Weights of a small transformer language model.
Architecture: RMSNorm before each block, rotary positions, no biases in attention or MLP.
Training: 1273M tokens, 9223 steps.
MLP neurons of a small language model. Each row is named by its layer, matrix (down: output weights) and neuron, and shows model dimensions 170-297. Each number is 50 + 10 x the weight over its row's rms, rounded and kept within 0 to 99. A neuron's up and down rows have the sign that makes its largest values positive.
A block is one neuron, or neurons of one layer that tend to fire together. After each block is what it responds to, as a language model described it from the Wikipedia text at the highest values.

L3.down393:61 53 58 39 42 53 64 56 71 29 56 54 51 48 41 46 56 58 51 45 52 57 51 48 61 45 53 43 42 51 54 57 49 59 52 45 36 41 49 60 56 50 63 51 40 45 51 42 32 45 40 57 46 65 46 56 35 49 48 59 47 65 45 72 35 59 41 30 58 41 73 60 61 59 50 46 32 40 37 55 49 35 40 61 66 42 43 54 27 35 52 47 49 57 45 46 60 51 63 49 50 72 53 34 57 50 60 63 54 57 44 63 51 46 74 45 58 67 57 49 52 35 38 59 55 60 62 86
L3.down1309:58 41 60 52 45 41 61 31 54 50 53 58 56 36 54 47 34 64 41 48 47 51 48 52 39 59 57 57 60 45 46 40 42 38 63 43 58 56 58 52 54 50 44 57 49 57 52 60 51 62 46 51 44 44 44 57 45 43 64 46 58 60 46 68 36 58 57 52 54 61 63 64 84 42 62 34 60 38 65 48 45 40 52 54 62 53 62 54 52 58 52 49 54 54 51 48 38 74 51 43 56 43 35 56 48 48 36 47 46 25 42 41 66 57 46 51 46 40 45 34 58 41 40 62 51 39 29 34
L3.down1693:43 50 41 48 44 62 46 53 60 41 66 49 48 47 82 63 36 51 45 64 35 33 49 55 64 46 21 45 48 43 43 55 36 48 65 59 77 55 63 60 49 54 56 34 51 55 38 53 44 45 52 40 53 47 59 64 58 55 46 43 56 49 51 57 55 44 50 55 49 42 35 38 41 40 35 60 55 50 57 43 56 57 45 53 43 43 47 47 25 46 48 50 61 64 50 66 38 52 64 44 44 44 35 56 29 51 47 49 42 61 63 47 38 55 56 48 63 54 63 49 35 52 48 49 53 57 64 21
L3.down1851:57 50 51 38 44 54 55 49 51 52 40 60 33 61 55 50 41 47 53 59 40 53 48 68 54 58 49 59 58 43 55 70 29 47 35 43 43 50 60 24 47 62 69 40 45 42 57 47 50 52 48 56 67 47 42 53 39 37 47 39 44 39 45 54 35 47 52 62 65 44 58 45 66 85 35 47 63 55 41 57 43 39 59 68 52 47 45 60 45 36 38 61 62 47 45 71 37 53 39 51 61 42 58 60 47 48 60 72 44 51 32 54 45 72 58 50 64 53 54 58 59 56 56 45 60 45 55 71
L3.down1917:71 47 52 58 41 57 56 67 64 48 75 53 43 56 44 40 56 41 54 40 49 62 38 37 59 60 49 45 44 47 52 63 34 61 51 42 50 51 51 56 62 70 51 67 45 58 62 47 29 60 49 40 55 49 49 51 54 57 33 55 44 55 69 51 39 44 35 58 49 59 59 41 48 67 39 54 63 51 35 49 57 27 71 46 63 41 51 43 57 50 42 58 49 63 56 63 55 55 43 43 50 52 53 30 44 44 45 51 44 45 42 50 62 39 41 54 59 72 41 45 57 47 52 40 72 35 66 46
L3.down1918:57 56 58 41 39 60 60 47 45 38 38 65 34 45 62 42 42 41 41 44 46 49 43 53 45 46 36 61 74 37 54 46 48 36 41 53 40 49 38 52 51 55 57 56 49 59 31 42 64 39 54 65 47 25 50 47 52 48 51 37 63 44 59 46 48 53 47 53 57 49 60 50 64 48 46 38 55 61 57 56 64 56 42 62 59 38 63 55 39 55 59 50 63 65 49 54 59 59 63 45 38 56 62 54 49 46 59 37 68 51 58 41 46 56 40 56 31 67 49 55 44 50 72 40 58 64 62 43
L3.down2349:57 56 67 58 43 57 60 53 35 43 43 64 52 44 49 48 49 56 39 31 42 33 67 44 45 50 39 60 39 22 43 43 55 64 37 44 52 54 55 66 69 39 31 39 54 60 45 42 54 60 43 49 54 59 46 55 54 58 63 79 62 39 60 46 36 63 55 50 35 64 58 50 46 57 49 35 43 60 38 57 45 39 67 51 59 48 59 55 48 48 49 75 55 49 63 29 53 27 64 50 61 51 28 55 47 53 62 49 55 64 45 59 58 54 61 39 46 43 49 34 47 36 54 54 46 78 48 49
L3.down2390:60 34 51 46 47 58 48 76 51 30 70 54 40 46 33 52 51 54 45 60 42 50 43 57 58 29 51 53 38 54 42 44 68 69 53 43 44 61 54 54 65 49 57 19 63 46 39 55 53 39 60 43 71 47 58 43 44 61 46 48 55 48 51 62 46 50 47 57 31 38 46 59 56 54 47 53 53 59 30 41 65 61 67 69 56 36 60 58 45 68 33 33 67 65 41 49 55 39 51 44 39 53 69 39 49 45 65 44 39 51 39 41 67 70 51 64 53 34 38 40 41 56 45 43 65 46 53 55
Responds to: Verb after subject

L3.down289:54 66 46 59 72 56 53 52 42 41 62 58 56 51 58 49 48 76 50 53 26 41 58 45 50 61 40 44 32 60 68 65 38 45 48 65 47 51 46 74 37 27 53 46 53 54 51 70 46 39 42 35 48 48 62 48 44 57 52 40 39 45 51 70 60 57 56 47 55 52 48 41 59 52 51 29 67 32 69 60 44 54 60 51 48 32 50 31 33 31 47 61 46 75 63 49 57 55 47 36 71 37 49 65 70 44 39 28 65 43 39 30 69 41 59 47 44 56 46 39 74 51 68 48 57 69 43 67
L3.down994:56 45 54 58 46 50 52 67 47 45 61 59 41 45 63 49 41 35 57 31 41 40 42 41 50 26 63 40 62 30 64 63 41 43 46 24 60 58 41 42 43 61 58 40 54 53 67 53 50 57 35 53 39 47 61 46 59 49 40 47 52 51 49 51 62 54 50 56 35 51 44 42 60 61 52 56 48 36 67 67 53 60 66 58 47 44 46 42 43 32 64 45 57 48 39 70 31 49 65 57 55 47 60 41 38 43 60 54 30 45 42 55 36 51 52 52 41 61 41 45 50 65 31 55 56 34 56 58
L3.down1171:47 73 47 57 41 53 54 64 46 41 57 51 56 40 43 52 28 66 52 40 28 46 48 57 41 37 32 39 44 45 64 49 47 48 45 56 48 42 44 57 59 45 62 56 47 63 56 30 28 54 39 41 47 39 50 43 65 40 61 60 41 44 49 51 60 51 51 39 64 49 44 46 52 45 52 35 45 50 41 63 54 56 60 50 27 57 34 50 60 39 68 49 35 55 48 56 50 52 62 51 64 65 58 48 50 53 67 59 72 37 42 49 62 60 60 49 60 65 66 46 49 49 54 42 45 46 73 65
L3.down1209:50 59 48 55 39 49 60 34 50 44 39 53 42 59 57 54 43 62 45 62 44 54 53 46 51 53 48 39 48 46 57 55 36 35 59 45 33 36 47 46 54 48 55 46 33 44 48 63 31 51 59 36 32 38 59 43 44 50 65 57 56 51 58 48 58 60 35 51 44 50 54 46 56 51 39 54 55 58 61 59 54 46 43 48 43 66 40 48 25 50 41 36 51 71 41 45 41 59 53 47 54 56 70 58 45 50 61 35 50 60 47 57 39 45 52 52 64 46 39 45 60 30 47 44 52 42 47 41
L3.down1531:27 67 55 45 47 54 35 66 41 54 55 52 40 37 54 50 40 55 55 51 32 28 59 62 44 49 42 58 24 48 65 60 46 64 62 49 55 37 56 66 47 45 59 37 41 63 56 41 44 61 64 42 48 57 45 45 47 57 58 28 61 56 49 53 51 62 44 53 45 35 64 57 45 54 49 74 50 55 55 48 53 59 48 38 47 43 52 41 69 53 40 43 57 42 44 64 62 41 51 46 53 47 38 67 49 41 60 61 50 32 32 59 40 35 59 43 65 72 41 41 56 46 54 52 68 53 35 55
L3.down2197:35 38 47 52 36 56 65 65 57 34 45 33 48 41 47 62 51 67 43 59 47 43 55 61 45 48 68 67 48 51 39 58 43 65 54 42 57 52 61 49 36 59 48 42 52 48 45 49 46 69 46 36 51 35 33 53 35 47 42 53 46 39 25 39 49 67 63 61 71 56 57 43 50 66 52 44 55 45 52 37 54 50 76 57 49 45 57 66 43 73 57 47 71 69 54 57 43 33 30 61 42 39 48 45 42 51 45 47 44 59 58 39 49 55 58 50 30 53 56 55 56 58 45 59 41 42 69 43
L3.down2336:76 39 29 50 46 46 51 48 42 54 48 72 50 49 61 38 46 33 57 45 39 40 31 48 41 44 61 39 45 53 64 55 50 51 62 26 28 46 42 50 50 38 59 48 51 47 50 30 54 41 21 62 44 53 48 43 47 53 61 42 58 46 47 45 50 72 51 47 53 56 51 44 43 41 46 56 46 43 42 63 63 39 60 50 41 47 49 60 49 50 38 48 71 42 46 36 44 42 52 39 66 65 45 61 51 58 59 62 51 45 38 61 44 50 46 50 36 53 54 50 25 51 51 60 44 55 45 76
L3.down2626:62 27 48 46 56 54 56 60 41 56 46 70 61 59 58 52 33 49 59 48 46 42 43 46 52 42 29 34 34 59 61 47 68 44 62 42 56 49 30 54 69 35 49 55 55 44 51 55 40 56 62 66 53 39 55 76 46 39 37 56 57 55 54 59 26 56 55 40 50 55 53 52 60 57 41 36 44 49 52 44 53 41 38 41 38 41 57 47 61 37 53 44 46 67 57 54 58 60 48 44 68 64 36 51 52 35 67 65 69 57 40 46 52 49 52 44 40 65 60 40 46 42 47 50 45 59 52 52
Responds to: Final digit of years

L4.down429:40 51 51 62 53 48 36 46 53 47 66 55 49 50 51 43 56 50 49 40 58 46 56 73 60 50 66 57 44 43 41 50 41 47 60 39 63 50 44 46 54 41 50 58 45 55 56 49 67 55 57 53 50 52 52 57 46 48 35 47 53 56 33 42 70 60 40 71 34 65 40 56 43 65 55 55 34 53 34 54 39 53 52 32 58 44 64 44 55 50 33 43 56 33 45 29 44 52 43 68 47 47 50 20 49 52 59 37 54 50 47 47 40 59 60 49 43 27 33 52 64 44 52 54 55 44 38 37
L4.down1264:54 48 52 47 45 43 55 45 48 41 37 49 54 71 63 57 63 60 52 40 49 53 59 39 56 58 35 51 49 50 48 42 47 39 35 59 53 61 48 44 46 59 54 60 47 58 38 47 48 59 51 23 52 37 48 61 53 59 58 36 50 38 37 45 42 47 49 48 50 39 28 51 60 61 56 47 51 49 61 53 68 43 69 50 51 36 69 47 49 68 39 58 27 64 56 34 35 61 51 56 42 41 41 41 54 53 47 79 57 66 35 42 37 39 51 51 43 59 45 61 41 50 33 64 51 43 46 57
L4.down1988:58 57 72 28 35 41 44 53 41 41 62 42 63 39 30 37 56 63 56 56 52 44 38 67 40 71 49 55 55 52 66 41 49 58 54 53 51 44 59 37 61 58 48 39 55 67 56 63 63 49 45 37 49 39 57 47 48 45 52 36 62 62 44 42 69 49 53 51 63 51 45 44 39 47 42 55 47 50 53 47 67 47 51 39 37 52 38 44 49 44 53 58 53 53 55 56 47 46 46 47 51 53 54 45 50 43 39 59 40 35 44 51 43 56 69 40 69 54 62 53 44 44 52 63 49 34 51 30
L4.down2741:75 51 60 54 56 47 46 46 43 50 60 46 63 40 35 62 48 56 64 50 58 52 19 36 51 32 41 55 38 49 41 61 42 66 65 48 52 55 55 48 58 37 50 43 27 65 47 65 58 42 56 46 37 62 53 46 58 46 52 73 54 41 40 69 59 47 53 51 40 57 56 62 51 55 55 32 36 32 44 25 46 49 56 46 30 65 59 52 62 51 21 53 47 46 55 36 52 33 51 25 49 41 48 46 50 54 42 53 53 61 48 57 67 32 52 50 57 80 49 58 49 51 35 42 58 61 53 37
Responds to: Fixed phrases and dates

L3.down323:63 43 39 64 49 53 48 42 38 35 55 29 61 51 51 48 33 53 67 43 52 55 32 52 49 30 48 58 48 55 44 36 47 45 46 58 52 44 46 46 46 35 37 64 58 51 50 55 46 55 50 69 36 53 58 38 44 51 43 36 63 63 29 58 44 69 61 58 55 52 56 46 59 47 50 54 48 49 31 70 66 45 51 62 54 67 47 62 48 57 49 54 27 57 50 53 58 59 52 59 59 37 56 65 47 37 43 57 56 45 45 57 50 50 52 48 62 43 57 46 53 44 54 47 58 42 48 18
L3.down374:51 54 54 47 48 59 35 64 50 62 47 53 52 50 27 61 31 49 47 54 38 45 55 48 54 42 42 60 64 46 79 50 64 56 53 44 64 50 53 69 44 54 58 52 60 49 73 49 43 24 54 52 50 43 54 52 33 37 67 44 35 33 63 46 45 51 41 50 46 67 40 48 43 39 47 40 51 34 46 56 48 53 37 52 45 37 56 38 51 50 48 51 49 45 60 59 67 29 40 44 36 54 52 58 45 61 28 55 53 62 46 49 44 50 52 52 28 42 50 44 52 46 66 62 52 67 51 61
L3.down747:44 40 46 33 49 42 42 44 46 45 39 50 64 35 58 63 48 61 31 59 47 36 48 37 49 44 46 43 66 43 43 40 47 35 44 72 32 63 42 52 36 45 25 51 56 38 40 49 38 47 58 59 52 31 39 54 56 41 51 60 28 48 43 55 63 55 66 47 52 52 39 57 48 55 50 36 38 64 48 54 55 39 43 58 48 41 44 36 40 53 60 48 62 37 52 73 57 34 65 44 48 49 42 66 48 40 55 36 49 39 46 47 57 56 35 42 66 67 49 55 57 49 50 33 67 52 61 45
L3.down793:50 54 43 74 61 42 53 49 65 41 68 41 44 77 48 34 41 41 57 30 44 44 50 54 52 45 50 32 59 48 64 51 48 49 75 63 67 44 36 38 52 41 47 56 19 35 53 67 40 52 65 43 46 42 70 40 34 46 56 52 45 44 42 45 50 59 61 38 52 57 46 37 42 41 45 53 73 51 67 55 45 55 50 46 55 42 42 27 40 61 57 24 40 47 48 53 44 54 50 45 56 58 56 51 67 37 48 47 45 53 56 49 55 32 62 40 42 56 63 43 53 53 47 52 53 46 58 61
L3.down1769:48 42 60 61 40 66 52 52 49 23 56 44 42 66 53 53 41 48 71 45 32 42 55 46 43 50 57 63 62 52 41 51 52 41 53 59 54 71 41 51 65 54 33 31 45 38 56 74 53 47 45 37 44 50 28 69 45 41 54 47 38 63 43 48 55 35 37 55 46 56 20 56 46 36 51 58 48 59 66 57 55 60 54 52 54 43 59 41 57 44 55 41 58 40 62 38 47 54 55 53 55 63 60 55 56 38 50 45 53 50 49 41 33 61 54 38 51 57 44 45 52 53 51 48 50 51 63 80
L3.down1972:44 35 32 37 57 48 54 47 32 65 62 64 52 41 43 73 58 70 61 45 49 46 55 69 62 58 57 44 46 55 64 39 60 50 53 58 42 54 29 47 38 57 59 52 54 48 59 47 45 64 45 59 35 47 60 50 46 60 65 50 58 39 44 51 49 38 56 50 50 56 57 47 47 27 48 67 50 45 64 38 50 60 70 53 63 54 31 45 45 36 35 60 50 42 56 50 70 61 51 72 53 61 41 48 42 40 42 35 51 53 59 59 61 50 41 36 57 36 47 62 36 53 62 36 48 60 56 65
L3.down2450:57 50 33 66 40 57 57 45 67 45 47 53 42 42 49 36 64 36 52 53 37 59 31 62 48 48 56 53 36 64 47 50 50 50 52 73 61 53 55 59 61 64 52 54 62 64 47 49 42 80 68 41 51 36 61 44 22 49 60 56 51 41 49 35 68 40 43 47 56 37 53 39 73 44 47 48 53 52 54 62 57 52 54 46 64 42 48 50 70 53 49 42 40 43 48 43 55 52 51 51 48 58 56 45 56 45 48 47 34 63 52 48 41 49 64 39 68 64 51 73 44 61 62 62 43 39 53 66
L3.down2737:51 21 42 59 56 58 48 61 60 30 70 58 53 50 43 46 35 51 63 64 47 40 46 58 53 46 61 56 56 62 40 54 48 45 42 39 51 43 51 42 52 48 55 24 50 59 37 43 62 42 41 62 61 61 46 48 54 44 53 45 44 44 42 51 46 56 53 53 49 55 54 43 51 38 54 49 59 64 29 63 65 42 60 51 51 38 40 44 34 58 60 41 43 45 41 34 51 50 49 62 47 44 57 73 53 44 40 40 65 65 61 49 54 53 55 63 38 53 43 49 54 56 62 68 35 44 30 57
Responds to: Year-number second digit

L4.down1441:62 62 49 54 48 54 61 50 47 39 60 39 33 54 51 50 44 39 59 60 48 44 29 45 50 58 42 50 41 48 42 46 41 53 63 62 49 41 52 64 48 60 56 48 73 24 50 45 45 57 49 53 46 65 52 38 50 46 58 51 20 63 23 62 37 49 42 49 30 50 47 49 54 50 70 52 54 47 43 45 61 43 46 60 41 71 55 58 59 40 49 43 55 52 47 39 48 69 32 43 52 46 23 41 40 44 35 59 17 49 43 54 60 44 54 54 66 41 44 64 55 62 60 66 47 56 58 69
L4.down1512:50 52 40 46 53 46 47 61 52 48 46 50 50 45 59 40 55 49 46 51 53 47 44 42 58 47 50 54 47 49 71 68 48 51 59 35 49 48 49 46 59 48 55 43 43 56 34 68 55 26 48 62 46 44 61 50 51 65 52 59 33 53 59 38 56 32 34 48 33 38 59 65 61 54 50 36 59 48 40 45 34 55 36 40 51 47 50 58 27 64 42 42 53 39 47 53 55 62 64 52 56 52 55 57 53 48 57 44 38 57 53 61 38 57 55 42 54 62 48 44 59 45 39 64 35 57 66 71
L4.down1865:47 61 56 30 45 49 42 60 64 53 62 61 42 62 48 53 54 68 45 58 46 36 59 60 64 53 56 48 47 52 53 53 45 40 47 60 50 43 65 49 59 55 58 45 46 65 42 44 30 42 63 44 45 67 46 21 57 51 53 48 54 37 58 66 37 49 14 45 56 45 60 49 52 62 59 45 60 51 51 61 50 47 49 49 52 47 53 48 40 54 63 71 51 44 45 43 50 53 43 49 40 57 44 59 60 52 47 68 36 43 36 54 47 48 58 60 53 59 52 56 39 43 58 42 68 62 50 80
L4.down2177:36 45 35 49 55 41 59 66 49 67 52 54 48 34 44 47 54 36 51 47 31 54 44 55 61 47 50 57 64 70 42 45 66 49 62 49 52 61 47 37 50 40 40 52 70 53 39 35 42 49 50 55 49 46 44 73 32 42 38 48 55 57 59 18 58 43 45 44 38 53 41 63 52 46 48 48 46 66 59 64 48 51 48 52 46 50 65 60 54 77 49 42 39 40 48 54 32 43 55 67 44 45 57 51 70 61 53 44 49 57 50 48 44 54 52 41 40 36 59 39 50 49 60 35 49 36 53 57
Responds to: Verb after long subject

L5.down1021:56 59 32 40 35 66 55 45 61 56 49 58 32 36 69 51 47 75 57 56 39 72 43 56 46 36 44 60 39 39 56 52 46 68 53 40 65 59 45 50 54 38 49 34 42 40 42 74 45 63 53 41 56 48 63 61 65 55 58 44 57 51 49 54 57 40 38 41 45 32 51 52 56 58 38 36 51 47 54 39 43 39 59 50 33 57 42 67 57 51 41 61 45 59 48 66 58 55 51 53 43 58 42 63 54 42 63 70 54 38 47 50 49 39 61 48 46 56 60 66 35 66 45 46 57 34 63 65
L5.down1279:36 68 57 50 46 60 65 50 55 49 66 49 49 46 49 32 34 40 46 49 44 40 33 27 58 59 54 62 51 49 52 52 43 35 65 47 48 47 64 29 56 45 34 43 47 35 47 33 59 59 46 55 32 68 70 43 43 60 58 58 53 44 53 67 39 56 39 60 54 35 59 56 39 51 45 40 49 52 50 47 39 47 61 58 51 56 50 45 59 38 43 50 43 52 45 49 60 55 54 57 41 45 57 48 50 50 57 57 72 43 49 58 63 50 54 36 57 32 53 51 40 61 43 39 63 57 57 64
Responds to: Range-start final digits

L4.down316:38 45 51 50 48 53 51 52 46 52 36 44 57 47 46 55 42 30 64 58 50 48 68 71 54 43 59 47 58 40 37 53 59 56 49 60 32 61 47 34 33 49 57 29 44 57 67 60 46 44 51 49 46 48 67 44 39 48 44 74 36 48 56 60 59 53 41 39 68 36 64 62 52 39 53 32 53 44 45 61 63 53 54 28 30 49 47 39 60 35 41 48 45 53 55 52 39 29 48 56 63 56 58 56 54 54 52 56 47 58 49 52 65 48 58 31 52 49 46 31 43 64 48 49 48 56 57 49
L4.down2217:42 43 46 58 39 49 44 64 42 54 37 56 57 41 42 45 41 44 59 64 52 42 49 44 64 42 61 56 46 53 46 40 59 61 66 66 51 65 41 40 50 42 40 35 64 53 44 57 46 60 51 45 46 31 58 44 50 47 48 44 56 55 47 44 46 54 49 56 60 58 52 53 52 57 26 59 64 54 44 49 55 58 39 39 52 48 50 40 52 58 45 51 40 64 51 53 48 45 31 44 59 61 44 34 55 43 44 53 42 42 55 56 65 49 49 39 38 59 50 34 46 56 59 52 39 53 57 65
L4.down2496:52 31 56 33 47 43 71 44 46 44 37 56 56 31 30 52 45 49 63 31 46 48 40 50 60 37 41 43 41 49 58 33 38 38 45 42 18 41 40 64 37 56 60 32 44 47 66 61 50 57 48 48 53 55 60 30 37 54 52 47 37 58 51 65 41 46 61 30 40 41 62 39 49 41 64 62 48 56 52 69 58 40 43 36 60 51 57 47 48 46 43 39 38 65 57 54 73 60 42 37 65 62 46 63 57 44 44 33 53 53 52 50 38 32 35 48 55 57 58 36 66 52 54 54 47 42 55 41
L4.down2540:40 43 42 39 63 46 56 44 56 62 46 52 47 47 63 61 48 65 50 48 38 49 36 81 51 53 46 44 48 53 35 63 42 60 62 59 45 50 37 52 51 61 55 42 41 45 46 52 57 33 46 45 41 51 66 45 41 60 47 55 58 50 46 62 58 41 42 49 64 42 47 54 35 59 54 42 52 43 46 46 43 52 50 49 42 48 50 41 51 59 37 64 60 25 63 57 36 39 34 40 62 49 35 61 48 73 54 49 53 71 57 44 34 55 54 52 63 48 30 54 72 60 53 45 60 44 58 27
Responds to: Year second digit

L5.down1799:49 39 45 52 48 37 51 51 49 49 50 49 34 40 70 50 54 52 46 68 67 57 43 36 71 39 62 23 49 28 53 36 48 41 65 54 68 52 52 55 32 30 47 31 43 47 63 42 52 59 39 47 53 56 44 56 48 49 35 62 46 35 50 16 57 69 46 54 45 42 56 37 48 54 39 42 73 58 69 38 49 52 53 45 50 42 71 60 44 58 57 45 46 62 58 58 53 56 59 24 54 58 59 51 42 42 48 63 53 44 48 51 55 34 50 36 64 57 40 54 50 42 55 57 52 57 56 24
L5.down2150:36 43 51 43 49 50 53 39 42 65 50 48 53 48 55 49 39 65 42 58 54 39 74 45 58 40 52 59 48 44 41 38 39 54 53 46 51 38 54 45 40 32 50 30 44 67 56 51 59 47 52 36 51 36 61 49 61 43 37 53 35 34 39 45 48 70 39 40 51 62 46 54 50 68 46 59 53 35 52 52 42 48 44 44 34 42 54 59 31 48 35 54 46 60 73 58 33 55 34 48 43 28 43 68 64 65 36 42 54 51 59 50 61 51 36 51 59 59 43 75 50 49 39 61 37 60 66 52
Responds to: Digits inside years